config.yaml
num_hidden_layers: 15
hidden_size: 256
num_attention_heads: 2
num_key_value_heads: 2
head_dim: 128
intermediate_size: 1280
vocab_size: 27391
hidden_act: "tanh_gelu"
norm: "layernorm"
norm_place: "pre"
norm_eps: 1e-05
positions: "learned"
qk_norm: false
attn_scale: 0.0884
bias: "all"
tie_word_embeddings: true
parallel_block: false
init: "normal"
init_std_qkv: 0.0243
init_std_o: 0.00443
init_std_up: 0.0243
init_std_down: 0.00443
optimizer: "muon_variant"
learning_rate: 0.00896
lr_mult_o: 2.0
lr_mult_up: 0.725
beta1: 0.93
lr_head: 0.00881
max_grad_norm: 1.0
warmup_steps: 200
schedule: "wsd"
decay_fraction: 0.404
decay_shape: "pow"
final_lr_fraction: 0.0
batch_tokens: 131072
max_seq_len: 512
doc_mask: false
z_loss: 0.0001
train_tokens: 826200000
max_steps: 6304
dataset: "wikipedia_en"
MLP neurons of a small language model. Each row is named by its layer, matrix (down: output weights) and neuron, and shows model dimensions 192-255. Each number is 50 + 10 x the weight over its row's rms, rounded and kept within 0 to 99.
After each neuron's rows, "fires before" lists the tokens most often just after its 100 highest values on Wikipedia text that the model never trained on.

L12.down1012:33 27 59 42 59 33 51 57 41 41 71 43 38 59 48 46 43 49 40 47 63 37 48 55 45 52 45 48 51 45 55 40 30 44 38 63 54 48 54 36 31 50 38 39 53 39 51 52 47 55 36 48 37 56 38 47 22 36 33 53 47 63 50 43
fires before: "1", ".", "dale", "7", "6", "8"

L12.down496:40 73 54 56 70 55 60 63 49 44 40 54 46 40 57 36 54 64 48 79 58 39 43 34 47 52 58 38 51 47 56 65 40 36 49 53 39 46 50 61 46 52 52 45 66 34 49 62 58 48 45 50 27 60 64 30 36 50 42 55 60 41 44 35
fires before: "0", "5"

L11.down178:50 38 46 52 63 51 52 38 48 56 60 49 33 54 50 44 45 63 53 60 43 48 44 47 34 67 44 54 42 49 48 33 46 54 39 29 53 32 52 51 43 42 48 56 71 33 56 41 49 57 64 44 47 63 58 38 37 27 56 62 39 44 47 64
fires before: "9", ",", "3", ".", "7"

L12.down979:46 60 54 57 52 45 58 46 56 58 50 64 41 54 54 59 49 56 61 47 44 68 44 58 51 54 45 69 58 44 57 50 38 39 54 64 40 51 37 46 51 31 59 47 45 50 50 48 57 64 57 49 44 47 58 59 71 45 54 58 46 37 46 54
fires before: "-", ",", "===", " of"

L5.down1178:47 53 53 53 46 45 61 57 60 52 51 60 41 50 51 37 56 50 59 39 35 54 44 39 46 69 55 50 37 49 45 48 60 56 71 56 50 52 55 53 38 66 56 25 59 45 26 55 54 40 50 51 50 56 64 46 56 43 52 42 45 56 40 52
fires before: " |", " ", " –"

L9.down229:40 59 63 55 57 42 57 58 53 58 49 49 54 55 51 52 53 73 36 60 40 49 53 56 65 46 47 44 40 62 35 49 45 60 64 65 68 57 50 45 57 61 57 61 49 51 63 65 48 48 58 49 46 66 52 50 40 50 32 54 45 51 58 47
fires before: " |", ")", " |\n", ","

L9.down1089:49 44 45 38 48 55 61 58 52 47 24 48 34 36 54 61 54 57 64 44 55 60 54 49 53 48 68 48 39 40 38 50 53 62 46 61 45 56 70 48 43 69 26 50 45 61 49 69 50 49 27 35 54 31 48 52 59 43 50 53 61 49 40 47
fires before: " |", " ", "|", ";", "0"

L11.down119:62 69 36 37 55 34 47 40 58 47 55 41 56 68 51 55 49 58 47 51 54 26 41 71 36 38 67 43 33 34 53 58 53 44 46 54 49 45 46 57 42 59 38 62 66 33 47 57 47 47 40 37 48 47 62 42 47 45 64 58 49 42 61 48
fires before: "0", " ", ":", " (", "6", "8"

L11.down763:48 53 32 56 61 54 48 74 54 35 44 50 44 39 58 53 53 46 52 54 45 33 39 43 47 50 39 44 35 37 49 57 68 59 60 38 47 40 64 50 60 52 50 40 57 51 48 42 45 39 59 29 42 57 60 66 60 50 57 54 40 55 37 68
fires before: "0", "1", "9", "2", "5"

L12.down637:66 68 32 39 62 48 50 51 45 52 54 54 50 66 47 49 58 59 31 28 60 44 54 41 38 43 47 42 64 55 42 46 61 56 49 61 43 76 49 47 31 45 72 64 47 47 69 54 33 49 47 43 41 60 50 41 48 76 61 49 58 48 50 61
fires before: " |", " ", ")", " (", ","

L12.down849:23 41 64 41 52 71 72 72 48 54 47 50 50 51 49 59 61 43 39 54 51 62 59 39 56 59 60 45 41 37 42 39 61 46 29 60 47 42 45 46 44 46 54 49 55 45 36 70 55 50 46 38 47 47 51 55 52 52 38 46 40 56 53 41
fires before: ".", ",", "+", " side"

L6.down262:43 44 35 47 40 46 69 57 53 51 41 46 52 60 58 73 51 42 50 42 56 57 45 61 55 46 29 46 57 31 44 30 42 60 55 53 44 66 66 31 57 42 33 64 44 29 54 33 67 49 58 44 55 62 41 49 70 57 58 49 54 48 46 37
fires before: " of", " and", ",", " to", ".", " in"

L12.down150:42 41 53 58 50 45 56 45 40 61 56 45 53 45 45 54 40 56 28 46 56 51 36 37 51 52 57 49 24 57 52 58 63 47 51 46 44 34 58 32 71 66 69 48 42 48 49 71 42 44 45 52 63 63 40 46 82 57 56 43 49 52 51 53
fires before: ".", ",", ".\n\n", ".\n", " in"

L12.down929:65 45 48 55 56 57 48 64 52 41 70 45 58 43 52 65 52 56 51 59 54 61 45 38 28 50 33 41 60 45 43 68 75 36 60 49 42 55 51 63 31 40 59 52 61 64 53 32 47 60 48 44 61 48 45 49 67 36 56 53 34 59 64 39
fires before: "1", "2", "9", "0", "8"

L9.down323:54 41 65 41 74 42 50 49 61 61 63 35 33 35 45 57 51 53 68 62 43 64 54 57 54 61 61 67 51 66 40 50 66 30 57 40 58 48 54 42 49 47 40 45 64 41 49 45 44 58 40 56 44 39 32 56 37 36 65 61 31 34 45 62
fires before: " |", " the", " "

L9.down48:57 71 38 35 55 41 49 55 51 36 39 65 43 49 58 43 41 52 49 37 39 38 41 55 50 36 74 50 35 41 67 51 77 56 76 41 47 51 60 43 51 47 49 50 56 51 56 55 54 39 55 44 56 50 37 44 51 30 42 55 55 67 25 49
fires before: "9", ".", "0", "–"

L11.down983:38 45 55 41 38 30 41 68 57 45 73 51 40 36 41 66 62 54 69 65 64 50 56 33 63 53 52 62 53 39 59 66 38 55 55 59 47 29 52 46 44 38 46 52 49 55 59 40 29 66 57 51 41 46 46 69 44 38 51 48 51 62 57 52
fires before: "9", "0", "8", "7"

L12.down1066:44 36 50 61 37 55 58 48 58 49 53 57 62 50 44 40 49 50 65 42 43 57 42 72 54 45 64 31 55 45 54 49 32 36 56 58 31 63 50 65 36 37 51 60 39 64 58 44 38 53 45 45 61 53 36 50 38 41 41 58 40 45 33 59
fires before: ",", ".", " in", " of", " and", " for"

L12.down931:54 64 40 60 54 42 57 54 40 69 52 71 52 64 57 57 62 40 43 67 44 34 58 33 50 46 39 66 53 39 61 50 37 58 67 49 30 49 42 52 59 39 52 53 57 37 58 65 49 48 56 59 28 68 52 57 58 60 33 49 54 60 58 43
fires before: ",", ")", "\"", " and"

L11.down625:41 49 32 60 51 36 56 48 69 46 57 60 57 60 37 52 45 59 59 53 47 45 39 47 46 32 49 46 43 35 39 58 49 31 51 48 54 46 51 42 36 49 63 57 55 40 56 40 49 60 20 47 56 50 50 52 40 46 45 59 62 31 50 44
fires before: "9", "1", " of", "8", "0"

L9.down681:45 51 55 61 65 65 39 52 70 51 48 49 48 58 56 46 62 56 59 43 45 50 36 57 73 32 39 56 50 58 48 53 68 59 39 47 38 32 41 35 35 50 27 35 35 43 56 38 49 47 47 45 56 50 51 54 39 33 57 46 43 43 50 57
fires before: " ", " |", ".", ")"

L11.down1137:52 53 67 43 53 52 32 41 42 41 50 57 37 29 45 42 46 52 58 45 57 56 49 42 52 55 38 59 67 68 45 65 58 38 58 49 34 52 41 38 44 36 61 54 49 76 73 57 43 53 59 56 50 69 49 49 49 29 70 29 40 42 44 42
fires before: "9", "8"

L9.down301:50 51 62 49 57 50 52 57 55 52 60 41 54 66 47 49 47 43 58 27 61 46 45 67 58 55 52 66 46 60 48 40 43 59 46 66 35 36 64 58 40 55 45 51 70 52 54 52 42 47 61 36 54 41 49 57 60 36 59 29 40 28 42 67
fires before: " ", " |", " +", " —"

L12.down853:58 42 27 62 49 44 45 60 54 42 60 66 39 73 62 60 46 58 64 51 33 55 55 42 44 51 44 35 49 53 61 48 25 68 42 50 47 52 57 52 42 45 54 69 64 55 56 52 64 47 57 56 53 48 59 45 47 59 59 47 40 61 49 57
fires before: ")"

L3.down211:33 47 45 57 46 46 59 59 42 55 34 62 38 49 50 65 48 54 43 58 47 58 57 36 57 61 59 61 48 46 71 62 53 44 50 48 46 53 43 45 63 63 62 47 51 48 49 71 44 58 53 58 53 48 46 52 66 37 60 54 46 39 59 46
fires before: "|", "Ha", "-", "K"

L12.down638:58 58 72 54 47 59 73 47 22 48 45 46 56 57 41 52 37 45 26 48 42 50 48 51 50 47 61 39 48 49 63 50 61 46 44 66 35 46 39 61 51 48 60 67 39 48 56 65 64 54 39 48 33 61 53 51 71 61 55 48 49 43 47 48
fires before: ",", ".", ".\n\n", " (", " and"

L11.down986:59 54 42 50 55 44 48 53 40 61 57 60 60 49 55 58 61 36 58 56 57 42 60 51 35 53 56 54 45 33 47 53 37 60 58 59 41 55 32 32 57 61 54 53 54 61 57 61 45 44 37 63 56 45 57 39 48 42 44 32 56 63 67 45
fires before: "Ha", " Great", " Roch", "K", " Boston"

L12.down244:32 68 48 61 64 53 41 50 42 47 37 59 50 39 41 40 40 55 48 38 56 51 63 52 46 55 62 56 41 60 53 50 33 33 43 55 60 26 65 58 52 32 34 33 36 64 58 43 61 54 56 45 65 52 57 51 30 35 60 30 41 46 57 57
fires before: ".", " |", " ", " |\n"

L6.down15:64 51 61 49 42 56 47 56 57 40 64 59 45 59 64 49 43 28 56 53 43 45 43 67 62 52 57 67 65 52 65 48 59 63 50 43 35 51 44 43 50 53 62 57 61 58 54 31 55 56 42 29 47 42 67 37 62 45 57 50 51 52 55 32
fires before: " |", " ", " Goals"

L11.down61:47 55 73 42 46 43 47 40 37 60 61 50 37 49 59 39 40 62 42 51 53 71 61 39 56 41 52 60 52 49 68 58 55 62 58 69 58 47 48 36 55 47 43 37 50 38 48 39 28 43 57 48 55 38 33 55 51 57 59 36 53 50 49 42
fires before: " |\n", "1", "2"

L9.down346:44 49 44 54 56 54 51 66 52 39 39 43 56 45 38 26 23 64 55 53 49 57 65 45 74 50 47 57 54 38 54 56 48 43 45 55 52 39 63 55 62 57 62 43 49 40 51 49 50 46 55 47 44 34 53 42 62 63 46 49 61 52 57 52
fires before: "|", ".", ",", " |\n", " |", ".\n\n"

L11.down765:43 53 42 60 23 61 56 41 46 40 42 65 62 38 44 52 71 68 60 43 55 39 59 54 58 42 74 43 49 57 47 59 54 43 60 52 50 53 67 51 54 50 63 52 55 51 28 51 40 65 53 53 49 48 51 53 36 66 51 35 28 55 37 18
fires before: " the", " a", " that", " to"

L6.down786:49 58 41 46 54 56 49 42 51 55 59 44 36 34 35 55 59 59 49 53 76 49 31 50 55 63 40 61 47 37 69 34 75 58 43 54 38 48 56 56 36 72 57 38 61 64 83 62 43 52 53 39 51 57 51 44 31 48 53 48 59 40 43 33
fires before: "0", "9", ":"

L12.down833:59 69 54 60 46 30 43 43 35 28 43 43 53 41 33 32 53 43 41 61 55 66 32 58 55 50 52 47 37 61 49 47 52 56 65 58 57 61 47 63 64 46 48 41 58 52 31 61 45 49 49 50 72 49 38 47 61 49 50 71 33 66 54 42
fires before: " to", " the", " that", " a"

L9.down795:47 40 41 53 64 43 51 48 62 49 36 52 48 45 29 51 51 59 49 57 62 55 47 44 70 41 59 48 53 40 38 44 41 39 62 50 45 28 49 53 59 51 51 63 60 48 52 27 43 37 55 49 59 57 42 32 48 47 51 45 59 62 46 53
fires before: ",", " |\n", "6", "1"

L9.down641:41 51 64 53 59 59 62 37 50 58 59 17 33 56 34 54 61 58 30 52 43 44 55 59 64 49 50 28 50 57 34 55 64 41 54 31 39 44 49 50 50 53 49 37 58 66 63 56 49 42 65 41 59 66 39 44 37 58 46 56 49 49 54 53
fires before: "0", "8", "6", "9", "3", "4"

L11.down833:37 60 41 54 58 48 52 29 50 59 30 52 53 70 45 35 43 61 70 64 60 47 26 32 29 52 40 57 67 38 34 39 49 53 35 55 69 44 57 54 59 50 49 58 52 52 44 48 67 57 40 39 47 35 60 49 57 44 64 51 50 46 39 36
fires before: "7", "5", "1", "8", "6", "4"

L11.down437:60 59 46 54 49 59 46 54 38 40 41 51 64 58 60 67 38 64 53 53 61 53 55 46 49 61 29 56 43 60 49 71 48 44 57 56 59 42 47 35 42 42 60 56 39 45 69 38 44 72 56 55 71 42 62 39 47 45 50 49 57 58 52 36
fires before: "%", "0", "4", "8", "6"